{
  "d_model": 192,
  "n_head": 2,
  "vocab_size": 706,
  "norm_eps": 1e-05,
  "init_std_qkv": 0.0348,
  "init_std_up": 0.0348,
  "beta2": 0.98,
  "lr_head": 0.0089,
  "schedule": "cos",
  "final_lr_fraction": 0.1,
  "doc_mask": true,
  "steps": 4520,
  "dataset": "wikipedia_en"
}
MLP neurons of a small language model. Each row is named by its layer, matrix (up: input weights) and neuron, and shows model dimensions 0-191. Each number is 500 + 40 x the weight over its row's rms, rounded and kept within 0 to 999. Numbers have three digits each.
After each neuron's rows, "fires on" lists the tokens most often at its 100 highest values on Wikipedia text that the model never trained on. A number after a token or word is its count.

L12.up153:522557422477470458618548446486509459573574505500513595477469487515454477459524489478467508581489438535494577490524530458521506483504489538486483528527526513498445485448478496516505524512568481482493462477489527473455526446525409600461496546493470490553548526568546454508485488481512532436457544435441479506503436532494591473491475529528481547464521451421510418485462496530474482511508504531445554473522446397450492513512477550509423485501508519475515445513476519402527457543545473493543519450479516531500533442475464472493491535562568488529526468543530536496455546432460469554
fires on: "P" 27, "p" 20, "a" 13, "comp" 13, "ec" 6, "fl" 5

L7.up532:503560491476524494488511453497489502536446421474558537472462497523553517465514424521561482514457598493490538498480493483486490416473490491476499514491585504498482503550475538487526437503528592478465503497515465544458439530497486520424519492497446598499480487492500556438412522506453493365514508435555491532473425504590456445524496454508548489464486473519559536513511472521544513515492494585406469511555446480502468491498504518555466504566485535549482492485523433474525460478415543480565434474531544574464450494523534483499498538449473472480449418567528450519496491517464525481
fires on: "all " 15, "li" 11, "on " 10, "ent " 8, "ong " 7, "oun" 6

L7.up43:474586480528519519482563503450490513515466513441534518514491495532464427478557532529549537533384501509509485555468474495482552497441520514547488529558507428522605453462442500543475531508505479507507522416401562437459439517556486481493574499551498488530499483493466592540487528474419478505513494575523464520484516507536450524513479548492467540501553509463495457537516461538507473422446432495384468546502538418484494530512512566483479587481561523501479409506497461463477513490506450491458534483448532546482434479472455471528471449460450463519460486487486521508490471487535574483
fires on: "for" 18, "il" 13, "c" 12, "ig" 11, "." 6, "is" 6

L4.up503:490535475487506456469435488541545509515503517443494532499498558507505465480547558528563457542490486530483496501560536412472521590450488514491507516601533495534524449463489529510516456549467517498493499420457473469498539531513495595456498505520515607559617492453466541431483484456505459440523490540476449525466439519507613499508498546574472530531460433478509455579499447490527466512523485511418497464574482525507492545521495498551530564485540545499481471491491497499452479444494551455544513383500488523452439504587541496484491499556508470485542432472546537478495484516451460540
fires on: "l" 42, "ti" 31, "el" 9, "\n\n" 8

L10.up121:516490419466487499565474513453457476557472470524397505428463527565472536468516479481483498487522505521480473489481511493518543424529481545493482541464498458507465454479499497520443518559403468445545504520498505481539566427523451482474455400532457499485511517563559493440449484465495467499444517380515457590374496576578510488519518481531515516529537483453505515537558518555475482494486507498447437501532479467541490501540466476521495497513492488501501411520493429475434468477445506539488605467473562528475541446460429516493530478501547491510459496510509436496440432479461479521
fires on: "D" 53, "d" 23, "it" 6, "sp" 5, "s" 4

L9.up689:497489427480507487539481433476569550547491444450521610512463473537570493488536543503474495520498495520516497463498475467573483575481451520554486488435464509511494414445539549538503472554528508534522499449418522517483536465525429557492529521451522476525559482512577501516505521490460558467477533442485526541459525495592520444480507538475502482465544503505498501551482510529473436503501492524416487537521500515543509475443587574533501499506503587425386443542493526436508483553508472489566460521546490556489389528459514528491498422528500508514497420540554499526453530540529518461
fires on: "pl" 34, "r" 18, "t" 13, "c" 10, "ur" 8, "ex" 5

L4.up538:531468466500458464452526443473512560508456505562535536516446543600573515460539444446571463529499519554491538483495508478475480547480492554508439505519511549553481438521471502496439460533511517437465491494456456470524468424573496521518491476476461438515478593550495493509439565412466448465479473518563505469515492576514525473515484482514522430462547488454527465537466468538556518483486469521489501588553521524481413482523581497544539501512485573480437463493503438474461482531410504456493592455462481546420572504554538502477487500482509509522473524529502453493458408522545493509
fires on: "i" 62, "e" 27

L2.up476:447554512624528477545484495430503490463509456491490541475540489505481491504521540521445523521452499538487516503491560445519505518461517500516509557496530415570477449526489514569468521522460468522518524466441552487470539453522491560577549524551479473540510542579527566532477543436496524516504526516524435529541524511543468504518442538556539512512548501406543450585463487551505444479542566492530471563523523531459497510479518539513430524504486559487449530529547519501530465518457516509560508471599555538459555470480480504511433403501555483447534538581454486549495536567543476581
fires on: "a " 63, "A " 27, "are " 10

L9.up550:528467523505448479514443467574445490473474581552493516500535496559487486500500511505460509503473564515485497533553486478500534472489455510526501585502463532594549516454459529551512491466485506560509498441430514455422512515489516556464496506518495558529497485462545573504515574535456473482529503503390398523558513474539501464479510493468510516506478585458555496552559467482621453481560569423499473497489558478519533483467506513510493448495488560515510500509545592470549506520441538533512557478498502514510602476457532518549465455499502477471506538404470494591484513468438419524
fires on: "an" 29, "o" 17, "as" 16, "es" 8, "p" 5

L10.up83:475505477433497500479482521519519537490483487506587513457476553518546471511515513556487543559571491552555509527483498392438516569454440463499510500493532473494470466519506477501560514572461517419461549503491502579512554470443487468561511499476418454476494516530493545461464520419518455523466474467536504531472482493473598402480515530436462453527498521567548535526493486413557489475574535461435526477495461539472490530467505478491552498411463514429438488526497554486497458565446474463544552464523510562483506481519458486457497544478533473534522440403521512536550473571441519476
fires on: "ther" 15, "ak" 15, "k" 10, "u" 7, "su" 6

L3.up50:498543529461480487521455429537518484544504455449532477533487521487460527518550473491516484551442486522491513484509518452445525494471479462548492526451483493576503514540461470539479479523494491473504502451429498485481540489560496479491568541443478449579502493579512493475498505502395477532554396539486434558436503520471502532506472481549523498513544503423567532596474484578508458517597503530495548498487492588504492513403515599521446507515478546428479519546470582384481496521561547510462473535545525606473532495491478456515449510507493472475482524479510443518483525502460556440
fires on: "| " 71, "= " 15, "as " 10

L12.up419:507462437514512514522509528514494538492470525541526508493504442519493479467564439554531510498412512530500430439554464465493515477450425438493506509511628481513530472417497461558569457451521511502500494493502457425525522540486523479471616484566473490534531481547510501422503458466473523530484506543495407430444514504497542570504416528493550548425515409483481502508500493562520463463471473477482459603512524450464475504509549568546489538548553545526432456515443499503496492476535483555462584491518512468470578478495494478511502483484553555454472475456508478498534518420487475509
fires on: "d" 28, "k" 10, "p" 7, "os" 7

L4.up40:507513543499500537498476481515478426486467508481522541437474544586513527511594439495532534543439516511504509479463408453473528452475491444513484448496528533541483426508408515502486500547446463491462492451391474498435504490558491485500492463430495518591458517574517505497487505435453522563501430519493495535449499542501465518533503463422517524503497496472502475583524477498593436489577510419476550511528455553569468536560531552412488495520499545506472413513507471490456504514405553512518553498475472552484553499556482463472462501576503491504480445553468515506492540526536466532
fires on: "al" 35, "er" 16, "i" 13, "en" 11, "l" 5, "r" 5

L4.up374:482541538513499451512424451493593436510459561502566483454468507479500530520546497504467535584468492479513512474417415454513516493519466537506470501472528476537462442476498539475461459517491502449450471491458448508434542497530477469473580424498461557520475511529503515473477446543483446570544449543544525520506492516471503516540561565482560478446514428449508551502515464449450491482423531503451546501534515412509472497519570568464545507544538540503469434537492502483505485591484432488472486483553430497488465500487457511466510484514539484492581531619478421488484438583514463491
fires on: "n" 31, "th" 22, "w" 12, "b" 8, "g" 7

L2.up401:551570567419436485499492503533473468461471546458467495502563498492489463460530541453461506511511626499517542486519520494555527502522525470435453491501506536527464476501463490607439475536541456419527517488471516432458510448501447556440545437551466475489518502485490495446522517546528458526519491526452497522534493524560440540468539509600532475516514516449468523520543495586560525502523567484436442479537538433506486477493552518480417590590530550490508460504461465462447481508477533460450537464508463530468471487481478516515447442486507480456556536462434508558535441478477570499
fires on: "== " 41, "The " 27, "of " 13, "h " 8, "==" 7

L7.up230:487470490484517471487485492447501495506508521558499485556546474489517519452563491496580403493463521558478469490554440490509454438429502533521479544442569522560492463455525505543552462492521506495458534475447550402483500523512445558467497551476500572547588500500482476526453483496479557441578485520453492475492492547555530549526468496535539521456471483457423516514508474507503375549498534405498516500540473419453510520488517487461483486496507567383453417534498487464501453471444508431529552498547533499446583500470454571531505485540501459512482533538498569499474487530501550486
fires on: "oo" 20, "ou" 18, "o" 17, "C" 16, "P" 6, "ear" 5

L2.up199:522563560473448526548476431523494530499427510475481516484482500579506450486512447399510520539461591591494563542534450496540511455505521465477482487495496501510490507527454563488449531537558507435446499514495518401472539488545429531531501526531529535541548512520527531448496544480505570472495538545477511534478502490546457455486547525573516438511440502453528458528544503501569504504531528500452506499550550529506508470464562486506450501592469525511527498531526553459400459525454521461407489451532432531471486509466415467521463494480469508431527520462452571580493453498543526426
fires on: "of " 65, "by " 16, "in " 6, "n " 5

L9.up177:458469487522490483507450475498507459549538525468507451417461516498531441474495543529534442556489535498442477507506439492452508465418508558489448466495491561494491473466491564499520452494481519478503480494500536490567447480588463535476562523499556483510535491566539522457491598498482543502483476397458484455519465485533467496441460506480443481536524481469499558525593475523541459471486504466580487501538418499483413535450536491513446486451535507483530492484559432498351493569470526530510437474487529541464494486527574575540418524470494474508547468508495418527456506499460429491
fires on: "an" 26, "not " 19, "le" 16, "c" 7, "bec" 6

L3.up602:454493475449481485488478504523548512497454489512473545457527495546504477460527511481530515531468552483480540497503516517574500458446490517513532440448510469491444494553498518563551464512570492467500561505430515491487547506514479457528545464523443572470462515503477554508485526494535535516431548469465506520521480567517451474472443535517512508467488479455455557505534490552504491580528535468433421577524516514499503502511493589527509493596505560469469482523479460445442482491388557532409552478575475509483502433521499473636459457555568515484564454515392502573481462531545556500
fires on: "am " 17, "United " 13, "who " 12, "er " 12, "He " 11, " " 11

L7.up601:435495475532481472538494415558572512523476481527541562514505496486545534457496436516514450525479548542465521583513518494561532480505496489504464483588503483507503460506512528499399448511437500524482468515516519545500499477457485477507516509507488501533543514510574487537518544543497571478496528435429520499446519591521538505593503498486446402543478418475373486497570505478570479538558411460494470530476459437552504499436520497492485537438534518530525481532492462469471533530518492486431540518483554509514498432550489552551516474543493546456474530538472406491422551518467472566
fires on: "t" 51, "e" 9, "te" 5, "le" 5, "i" 5, "al" 4

L10.up665:459569519526451517456471512533515555511512574490511518493430513508484466505513580496514500535542595489520482548482481471565498539521520568487493471492493500537435516457490522531519509511535466465558484427480559542523444495572467487529577382496503476508535480461548546513532532482478529546539509446466423479491504538527522485603548530437472438449500462503504519539504463456565453471429534515487516488524436422513428545490506504454499487482491529417485495517558498503380445531456497503528477469547489520464409493485513562565489529506499515426521414461465434507478532535451437499
fires on: "man" 38, "ther" 23, "an" 18, "ver" 12, "m" 4

L7.up556:544518481487436509539499471524562373508574492569528534510511535568490510431513445524521509508494476551454555445491514461491488518488516523480386544464583506501511361491495588522478486549463462415446458521468468507469506478535492462473563473459480550519518500490514499455480515499447476455492446546516491516415473518525508454502498481532465516524516464491530478542498437508514461513536448521529503572527507469450492504542570494450532548543456557477495432494553397489440436509420508434512458511470501526483501507535507504452496497491500444468478458521415487484391483527461483479
fires on: "e" 89, "l" 6, "f" 4

L2.up514:547561513496362492526484522555516486481497519451483531488553556560489487516502430515490431551490540495473483535477560440578494482493470436497532535505450581549515502522454536519417510491454486464508508503503520570419468510570477536448455505502529565533527511470544557501526521439482549493475493470513486560550497496558504494409556469520531454475542481427475448497473450574545433519520535485486457559503520487519486499481522497499436500512525575438531463543561532490496540433478524492508551467460433524502505510480494473472493468510492455508483532535409563521481606464405425497
fires on: "==" 86, "of " 11

L2.up195:511549513467442482467458386526491481544472585566500534490537526554439515542486513484576478567515512515499460499490501500558488488405517555546502455518492546533465502496442507527475489495470499506465525494497519548460518437570483531483589448511505484493494611504549523517498541529540461568519503449545461522502478544564500474490486511448537450467530458391513468501524505541605440500608533499476482515542517553483479545495513515487470475473476585413458507515486492460394487479454538534439464505570517511448512451515459484522507419499502499508489479495550448544545525558562482499
fires on: ". " 36, "\n" 32, "| " 11, "\n\n" 9, "- " 4, "is " 4

L2.up223:524559502549491473475511506459500550500493529530442516529467510606550466542491462509501480548538518518540500549495483505428540503537427516485526466537469566495507484525497470494493456514448417503479448442502519476482572507568495480496475549559515534542451592562579563521525542473489447467512480419475515515546489509498551442572489448536588479538514493459469507497534506520517455438483522459460539508509481556518483560554501506491487586500524520412462512527515459493543453573498429463453528455500498508473487440504477458460482500423659492540502521485533462474469505551411451521
fires on: "e " 34, ", " 25, "h " 19, "===" 8, "t " 4

L5.up13:485553539502459448501473448443560525505518471550502516468469506514457496485562529517550530543485514538508518504477529497501517532516557551502450592495546495526488508516482522543466479515542557505523458414415528480483381497584494477553602476576515511517473463489541578509549558484483478442583541519465517517480532556458526511493429503528504552569540532449476487509496452552496446488567489514475454551479497489531461553539538584494545560505510519435493495502527539468456478578475505466498529530560551568456481401469532479517464425495543420480491575469528518482471491562552482502
fires on: "ul" 25, "ur" 16, "il" 15, "ac" 12, "c" 8, "le" 8

L3.up610:491548517520440484563439471514520532504489453506538536514519548468472481526517481460510449613420466557495547464523515475438552574448497477443505513471489502570480494553489522500506507515431491495501531529477520542460506441531416555514538471432435527497534523552497478481494525508426457489562480528488423570441479558551491488527485503521530469486550506439578507600505521524501476397548484548523511479544548559456489474391478560572449495494474552484443541539523524444443477497541566540425486506553570529449538496542467487516508497534482495472476460493502495525500527556437533508
fires on: "| " 42, "= " 30, "his " 11, "is " 7, "the " 7

L5.up632:591508497495430423540470477557477495565542581557472472527530597507511452551521529508523398534552491488497489513529449497523551541491448485463477537636480471499487496499499527571524527516457470450563500519544536469473549530501490533563539498487519561579502482475509499466488467513490470492499510530463505464454474460496580472488461492572449521451503493555517513505538468465471435546482507519457448512650528478536472522512518511435540555484440532569529478485504538445453467458425499466511489437513456522473418487544520451524516532551523469504547498477541544443483503523495456524
fires on: "°" 20, "el" 20, "l" 18, "P" 8, "ro" 7, "{" 6

L7.up741:474563487472457523505431533520552417528492518521536572459520482487505400501531493496481501544465499515538530518532431410551541462468498455525555554466539487575538468452529610500435512470542443510548505410461489509422479549516513532534535528456462561524472526572473576513522513520444541527443464505467458468519517483506496560522470516444585491503528515477512465560503496504546442496456484500417517495542527440530497548488524623474518533546496507519481466548480442481488537452553470544488523438540523524490482436466470471522437498479527508522531524533465506521508562456472422433
fires on: "is" 35, "es" 20, "en" 9, "al" 6, "il" 6, "ol" 6

L4.up100:472504590427520484464478503543525457566501536484545534516446485510557521556535475601479473559512543511476500462578466339474513458500459528412470503517526517569528498494477543510529534536555502440456508499452535580494453531532499530472438484538454545518489464531525479459473536519498547499481494485476523484546475506494460509507483498513566465518516517530597465571530520454475451493427531430503534479444493485565495559459556532467542486495519517529488499532552518510428498501500445528470417491510437516546525467559533546470467470454421494465530425462473499565471422531541491516
fires on: "es" 34, "en" 14, "il" 12, "or" 10, "an" 5, "igh" 4

L7.up685:480512549568545439522547471555585465499482532560471560431521547528573562472546420505532528548468535509445455482498529423498482503513542459478401505502601482547487414503510539522489475505434554423475522565467504470515457500557416534537487503501512521542493535492519483449488511471511468454497479490530508543455532496492486524581526527508463484465492433434443478529488456473566479466624469455582489560520531480520491533506536521486440511474507502516509471592533486469484519562422478482456508464505508546497498493603514483507516480564475525477508527534545477470457443561509505500
fires on: "e" 81, "i" 7, "le" 6, "l" 5

L9.up452:552514495535478457539462456501521558556550493533498564510486519470447486499539518437520495491451550559494478552528534523496546426468495559521455518482565468505440491504414500539515541559496482458506543473500486492406518430522452551573453513432416449544515492551514505543519497496458591456429516562518505533522443487513498417472511532434482538468544489469488532513525472496504430479518523485500467476568443442525448479420466583482442526503501497566452415563464461446439493522459477485518488463543484530433435491495516422431469494525561488494455448514495495574504505498488464533
fires on: "g" 21, "op" 17, "P" 16, "G" 15, "p" 12, "wh" 6

L5.up154:499524542446465438529442482508541479540487511560493532482431528487546456542470473535533433538452516527434543465530470480479515523483472409484497555412541471509512491486537474583502515563466493475481544504513551534483569528478444616468539509469472516554561462550575491456499514507515511443548523538476532536462498540494517520488416481463506489586541504493554550536550473478498498486539492446514518597500590466459383476522516523520506515481480511449428490447535515462486484533513499523493472479524565548473518480580507514498486462508510476463583427565481454490410559535479557499
fires on: "Un" 78, "un" 13, "el" 9

L3.up518:535504487429417457499483415510516495578511469492552541530507480542492492530516497487546482511465507504464510492600393420419463582461500501476450488472485535547470487445490554549434446526566543499511522486420488432499547467575437574443498435478460575513513488522514557481469520523475497489462522540504381506493532519541499492488432500507492502456523547439508497556524508485483429566492459463434512482498568499557457514492567486557493509543529553485493510518438518437385468474502572483523497445491511524446477469511518547557464462492478468509507506530552513529486529490476513502
fires on: "\n\n" 43, "the " 21, "= " 18, "== " 10, "c" 7

L3.up595:527470470490415503525459464579509464488465512502518636489523489526509463535519485464509470500445558565492557478513554489517533561411453466493519586488520519530544497512505444548441454500514516454542458484478495468492533471544475491521505558456450539518552504557535589462522556514471471526493476513537420528487446538529511467499441486594571405503518455481538492540486517427497483479537546433425420498546500564513469488454503577528476548483493511440486445527481509463489508467562509530460468535498553530459576488477440528454468430494509555470507558495437543542472522534482508520
fires on: "the " 62, "= " 34

L2.up205:508551469436476527567481452487529510569500437494553511526545514526500554499526481474510503491395478571466508493540517476571492542426530488447423437492522515506452450517473490548429480531530503464467570502485505508478527467511470585436542488481546481567511509516518568515509542506441530481494494505465521556469454531557423530460458537547464528462494501404494509521568497512521433516507483482481448464547480468565477457492520587498404511523560547471404483510468473443443479510534585466477477426482499499477441509472490435501463427575498478476527506531464520518483555488492554418
fires on: "c" 100

L12.up695:473474532476486427457505503516541430589504562481476473485465476501553525456493470611512460602434577525471555518465487438503442513438453485502439481437606443517446487522542506538560590516437530513486515503484467582470509474513409500520544502490490547554493562544449451479431531505530492466458504448524499524504504525542531489529497450544449520551528558491544531503468515529527482473462544495501536592505509449540453490484483477471513481448485547447496418494494460492531463556517529461518428483512612527474527501527453547490496491564567501521491481541482509518445498519458522486
fires on: "Un" 30, "oo" 23, "co" 9, "un" 9, "le" 8, "re" 7

L9.up179:502493519506481501529558490529552458515506560485517434478519541490452558531539505535508475482470459566483461558534402495509562484474468473536478530432513499572465524439440543556537477515569460499546540530510456442437464510518519592415551462404537539517556506514511517471435473570484516524487540508495463476531527473559479517471443541556501495500500470510548504561501485581477446514538494464509447571510548456520461512444593496461471473520520558422487563540488526457569472464482511564569425452560494498539500459494564521461440504535475508520514485577543538571476502497519502518
fires on: "c" 43, "tr" 13, "b" 13, "par" 8, "p" 5, "ir" 4

L4.up71:493509500491456512510472548512605467494476498444552473480486539488562447475502556485581500523505515498484539606440411432474525568487521502545499540486459471564518493447485530547492529548463426515547513462471512532490441526523497481590562479482511523532504550492490531494506502469457516525489493439466433519468500490467452525573519588439496421541566516516513529516532478461500476473485494510420483528521447502482439519486503452463434512503519533441459552588522535523369442529487570511548465426482534498545460487491503521568515533497528514435494412459472459515511480491417477486
fires on: "man" 59, "an" 23, "ver" 11

L9.up26:472433462484524472526502447478461428582481447482518489527458500591511517464540444466518460522472482486468510422466489424497482509525472495512465487528503484566452527542513536482436510558431534456551473512484448487508526415548522519462494514523477562524491566573498490486499580481513468548449467455498436529442484618563458454463493449452491521609525501504592526510477500596586528503518482483445509544500477515498472499495534492518593543535527483454469471528511487444448478504436479492526496499491601518446475463553458522482491479492544521538615532515536503493482502534533493525
fires on: "d" 50, "A" 12, "D" 11, "th" 6, "O" 4, "ad" 4

L3.up538:508503524475433517538543501567509531474473517533520500476504565520452478583521417495534444562513502538492550467491482468494515574456480472493528536448487524539463528555517523504411460470409452434460435447477458553505479538519412520481556488413523561546538565567517567452500500480471504520468506494493491500536492536581464426475497492581502460482580488483564473601509424540538467537542546533541455541494548508491470521510536489522484482459503572486468456547558482456524518494457544515542520487482482552481517540454507480432492550496515461441492510532401562539456524529480459486
fires on: "===" 66, "= " 27, "==" 5

L9.up623:480482572552481456484538482490532423537519516524445489409511427532475549487518359503563479471499554539527496509449529481487502487486425478512460451483533575514486438469474532513483531509421520462473471487510519551473506529578471508481546476522505520528490543558497511489426471465500504459515506498582500525474463535508556408560483423577513434547484509413545438479509517499553506496567447461515493560475479530533518525441515524524488590507483500441471443507563497515498481481495525472580497524494571557475534539552463432490511506561508517497538575542553515526502557487413493505
fires on: "y" 27, "s" 15, "e" 10, "le" 7

L2.up660:557497469508492529474505504456521447510504517499465549480473517554545481513524409540535473472511562503490468546453488510524553504466468503483485428563491572505545435465462466480424471533405486494522482457460516538506498471555518437495463535566474454548474519494513600453545525458498418503549458415472543491483452489453558441525531466534546424583509540473454479492506525505564437449521472477514537506464493508495497553554497531447476586552539468441501446510473461496543523565478463502513535477472468526502504442545474465494496427466641549488499511469525423520477508515422488459
fires on: "e " 37, ", " 37, " " 7

L9.up446:529538523502498534484525422545494401527509538497547465536502521496463541539525519421520482497524462517467536521556448503503560481498464462480493550448474568526556496457461473570501430506515463487495508472518482523482538453506490563516536413444517513539509491605539491480459451504484544525486550480543500409500510477551516462502380533505472421439514433459495464504538453526469435544536477443456382508529461452577432516491526571536460469548565497498447443521502504452540498429490493577514474410477478495511519518491526521481462491580466486533467516520550528539478515515450487533
fires on: "b" 58, "c" 27, "ph" 9

L9.up66:492501517559541478522506468498541447578588436450515513439514500508476445486594419513529415566545560496462510497547490483443564537526519523549470503587486502547467496470473559543518569505523515494511492489478485491506514529508463519526517525474542540537561514609502498435428491441444497423509460464460492477503457457499533484520443498577478448487488463503552525491524428494436466492489456515489503512566513423551525500515506529519439470452502518507521520536490418470462443503460521467578503482512451591545539472529514557554524497564540496499570477538537466466432515503478516596
fires on: "f" 33, "p" 18, "sh" 9, "fl" 8, "g" 8

L2.up69:536549558502416475562483480511475453502514542523521483486492566460495469520509469434509452522490488526482557493517524491463556536443482474535471590495498482540493481538457467527442497512462506437533509468502544470490473481514453544487502532441527545479514508595522574490473551479387428480467465543512420548493506594531486478477485477533566460463531528458598544592429517541480488460602530516496459518506534546506426503486466511547485477451497563413453566535508524473514532494519538549509503532519583510484542454499440546425452448521491496487502502557469532550528521527433535540
fires on: "The " 37, "= " 33, "| " 18, "the " 9

L9.up405:524489532459468430517529488563514522553528530483567515484462518541520502475487470484498433487418567483484486475574458439502460475400467500492432507515576507527559489481482542614470437490456505492482488471466601472481460472572478563462471502474533536555524447541497511500460546522482484513528490508460474476484529539580494480469468535510566474520508489492517508611488472527484428404459466413503456494460440486498492510418548483515479477449416483488467418488472523497442526512462483612503499397496534546452499498535498510467441484490449454461516495531465492530481506533459497515
fires on: "ar" 26, "an" 17, "es" 14, "bec" 8, "ec" 6, "par" 6

L9.up358:492523474530455458458496491529503505519463488496535512478469560566454510478507555536536433580559532456528535561524525478467540444522452565580525494481480492556515516512449538446508494499562453521553456460483446580511430499531524441533582421531413451504446508493505547524459578486535551533519523458485480513554475525548510558523456508507461412521451586454524534502530486538566498467465508449507504506501530444574522584472570506518431472501484525537420564507522472525482473489464491535500488504501472548515460482502576534537463452502607434447526463461491442498484507510505458538
fires on: "an" 18, "man" 12, "tr" 10, "| " 8, "tor" 7, "k" 6

L3.up35:476498482594531539504515494454471494520446530476446488400514478537526500542554557473514526489429477472477505524494462489506539450498453460591453548455485488562525457462518509492517497503545502492493533445476409421468571502489481467487539526478567493537540531529517544465516495539473486518486550562417476490475515532539581516590452492505449476459492400465534554544530511480504547444578522461489460556517534507507469538466546505554486601521482490480506408513499565470513501481466477533482486515527504520448573489450363467535438453479545507499470512537528517512480566479518479577
fires on: "t" 75, "d" 11, "The " 6, "p" 5

L10.up588:479516518498474557514523535473465498556510525524555511484536545567507556526486429545526480540513493503408458506450419485445498467465488501470474487430583500480494444584501552530510410537524463476502477432479479459549491475515439498460538445521528553546531532480495507505457574521476418458588468519538543440426434546513536479567459467504508503467539438546492569521568499481522533434456488529536513508493517541477516515462508469468454486490534520506402430517537532420506433534386546514506453527542517555453474551555526511510478501478514496492486487555504502478523555522411482466
fires on: "to " 12, "on " 10, "ated " 7, "t " 7, "ent " 7, "li" 7

L9.up580:474538500477515488559412455541525463510572600489557521427442525487494443463520449538504458470412558520427539487500432510434535504463465528540451489480548420482557485527466490554549480507424505473455542497498507562498506507495466506508534477521529545487527496551495519449496563507510514435489523469516515508494454541518469489507411509534495501585495422485565512513574521533587495469523498492514496557478392515547407515443462525546413528443525508458470491491535520517485517562548518531529525445534579578496508482604491466503454450502509503469490466531466474486491524551502478509
fires on: "un" 76, "Un" 16

L9.up681:523465524536443515489492487530581473576537511506506509459430539501545527479542438532555460522526458526473491468566460465473539444506443477495468521480536534526483423431424564530487466500567503529569523491415424499465517474511528546510582475432519554601587469531544498431437485550424539415469524458534466483441474460509513548456498523471550443536457481515541552535463464550486487486554461460454435522559524456484546499479546522522441504554489503476463417521508476453492527481482495496526471495468552583524528523472485522491456516479476489503527468513533518514408527484492431515
fires on: "c" 43, "p" 18, "t" 13, "m" 7, "f" 6, "pr" 5

L7.up310:480549469514488493573488497502526389508524588575506475517505465522457531555527511473549539535469482526532497530518455449499516519481426489519529501476507516507542431486455532493485510538510470480501513472456426571444559509522476543438546498500555453549490465541587526435508436490460509519468486495593458524503520510474526427441503567423558434527524542455534449483500468465561495525499509375471527521556421422501475505515508553509512479495485530416432512509518591515529462491542536497576452468533498474548502473500448545476539467518595442511555505517467473496496471548490474482
fires on: "b" 60, "h" 14, "k" 5, "n" 5, "eb" 4

L2.up155:554536534518489501490481488561472452596505505478456532552512523529456480468489522428504457532516614523476585556523526508454526461497504499512499533558519427498421448538466512496410563530519470484476549505486483442457500491544471559501484424457513543523543498466466465500549564525549562466494543548522502495505529547593502474462490481530531490505519547473479516458551500502491515511512539493464382516559536465485419514462488530525472543594486483549509505514487473456490471495475544596483472429541472521485424469475557550457498443531506488407475517538428567485493491465484565434
fires on: "of " 37, "The " 19, "ve " 11, "n " 11, "\n\n" 8, "ent " 4

L12.up233:476574503515470478534468401424453455554549512474560490478503535489591512481518404566530438546473482484448496522473461535525545519402528533464475511526520485540507497472481570585465469434578512518497470552434534461533477521519452522489596475549463481471464506471541597521511504465470499454498514479486502548405476494549441523482436489528503492453496484459490425500574479590501426472418473512491490535558491498543461527472539545490547558527535560504541525520479521475509446525548470439508545511479519501482556500476477487493488420489504534512500527491576439532524448508503516537
fires on: "c" 34, "." 20, "C" 16, "st" 6, "le" 5, "A" 5

L2.up245:539532545464499518505497565545543535503468542525480539491531517526439509487508541539444535506506534481465550520509457483558462469437516527584474412487485483518516470500559524512475491495469519513486487442497549507535455501575472513549566469467561475509531625533492535545513516476532463483493510488482416515540466524514449478420457532609442399469574479408601433557487511544507469486524525466563434549494501490497510593491506450453438458513511581466439448551531525508467505480473541554512475500558496513479506539555532458487461443495517540479512500522472595513512542514508491515
fires on: "is " 21, "A " 16, "\n" 12, "or " 11, "are " 10

L2.up374:485505518582464511425486469522473497527408474436550512462426512509450448497506555491490535541545540520538558526568500494450468502465505496535495504491446480497485497490463472496503553504549511486457541472500531507486501519562518493640490464579518517542474497504506513543466538470501527470411472476421515539530567548488551506541493523510560483515439510450456571563545515450503491508499498440412499514549497463582452577479496516594525506541491578524499446531442465494458489480482480538465507465614508523467532467470494549615444449529543504493572505497459458534462489478540505503
fires on: "er " 16, "am " 15, " " 11, "ent " 10, "on " 10

L10.up554:548595525524458484503537439474555496575532506524539529515480522497494547414510482502535436562504603568454520529564507500546534466398487543516463539472521411497464455460485546494495501529526494508505537527439544504443587491480459567516587508484490534554491497532512544507504482508474492436457486470493440476472488494534532567433449525493465511441456510455433431527563481539489427550486512495498451483545503414493596514437513521485482486536502486509492479503519503450477511525513520511503548499527588525454534481448473494474515455518538437477572505546528509531383504552556493466
fires on: "C" 52, "P" 26, "comp" 22

L10.up102:528526531461469407540472508539480536512567493468558460524528472498513417506516469511471512529549490551499539533561485441466489506461467441571496514488482511497503504470545466541449495517492500492495512451506472536378510483452482493521547502431413497530554514493561542538510530502456560519564459449455476528536439473503606531536512518443529413539485524475585548507531491438578479511508519379510578508479523480539481496491518497513496460497546541483470524535506480468492447524504549438567504407478506549486552467588507498478506504507554511440567534398483513492470512539435501542
fires on: "k" 13, "Sh" 12, "qu" 9, "o" 8, "u" 7, "p" 7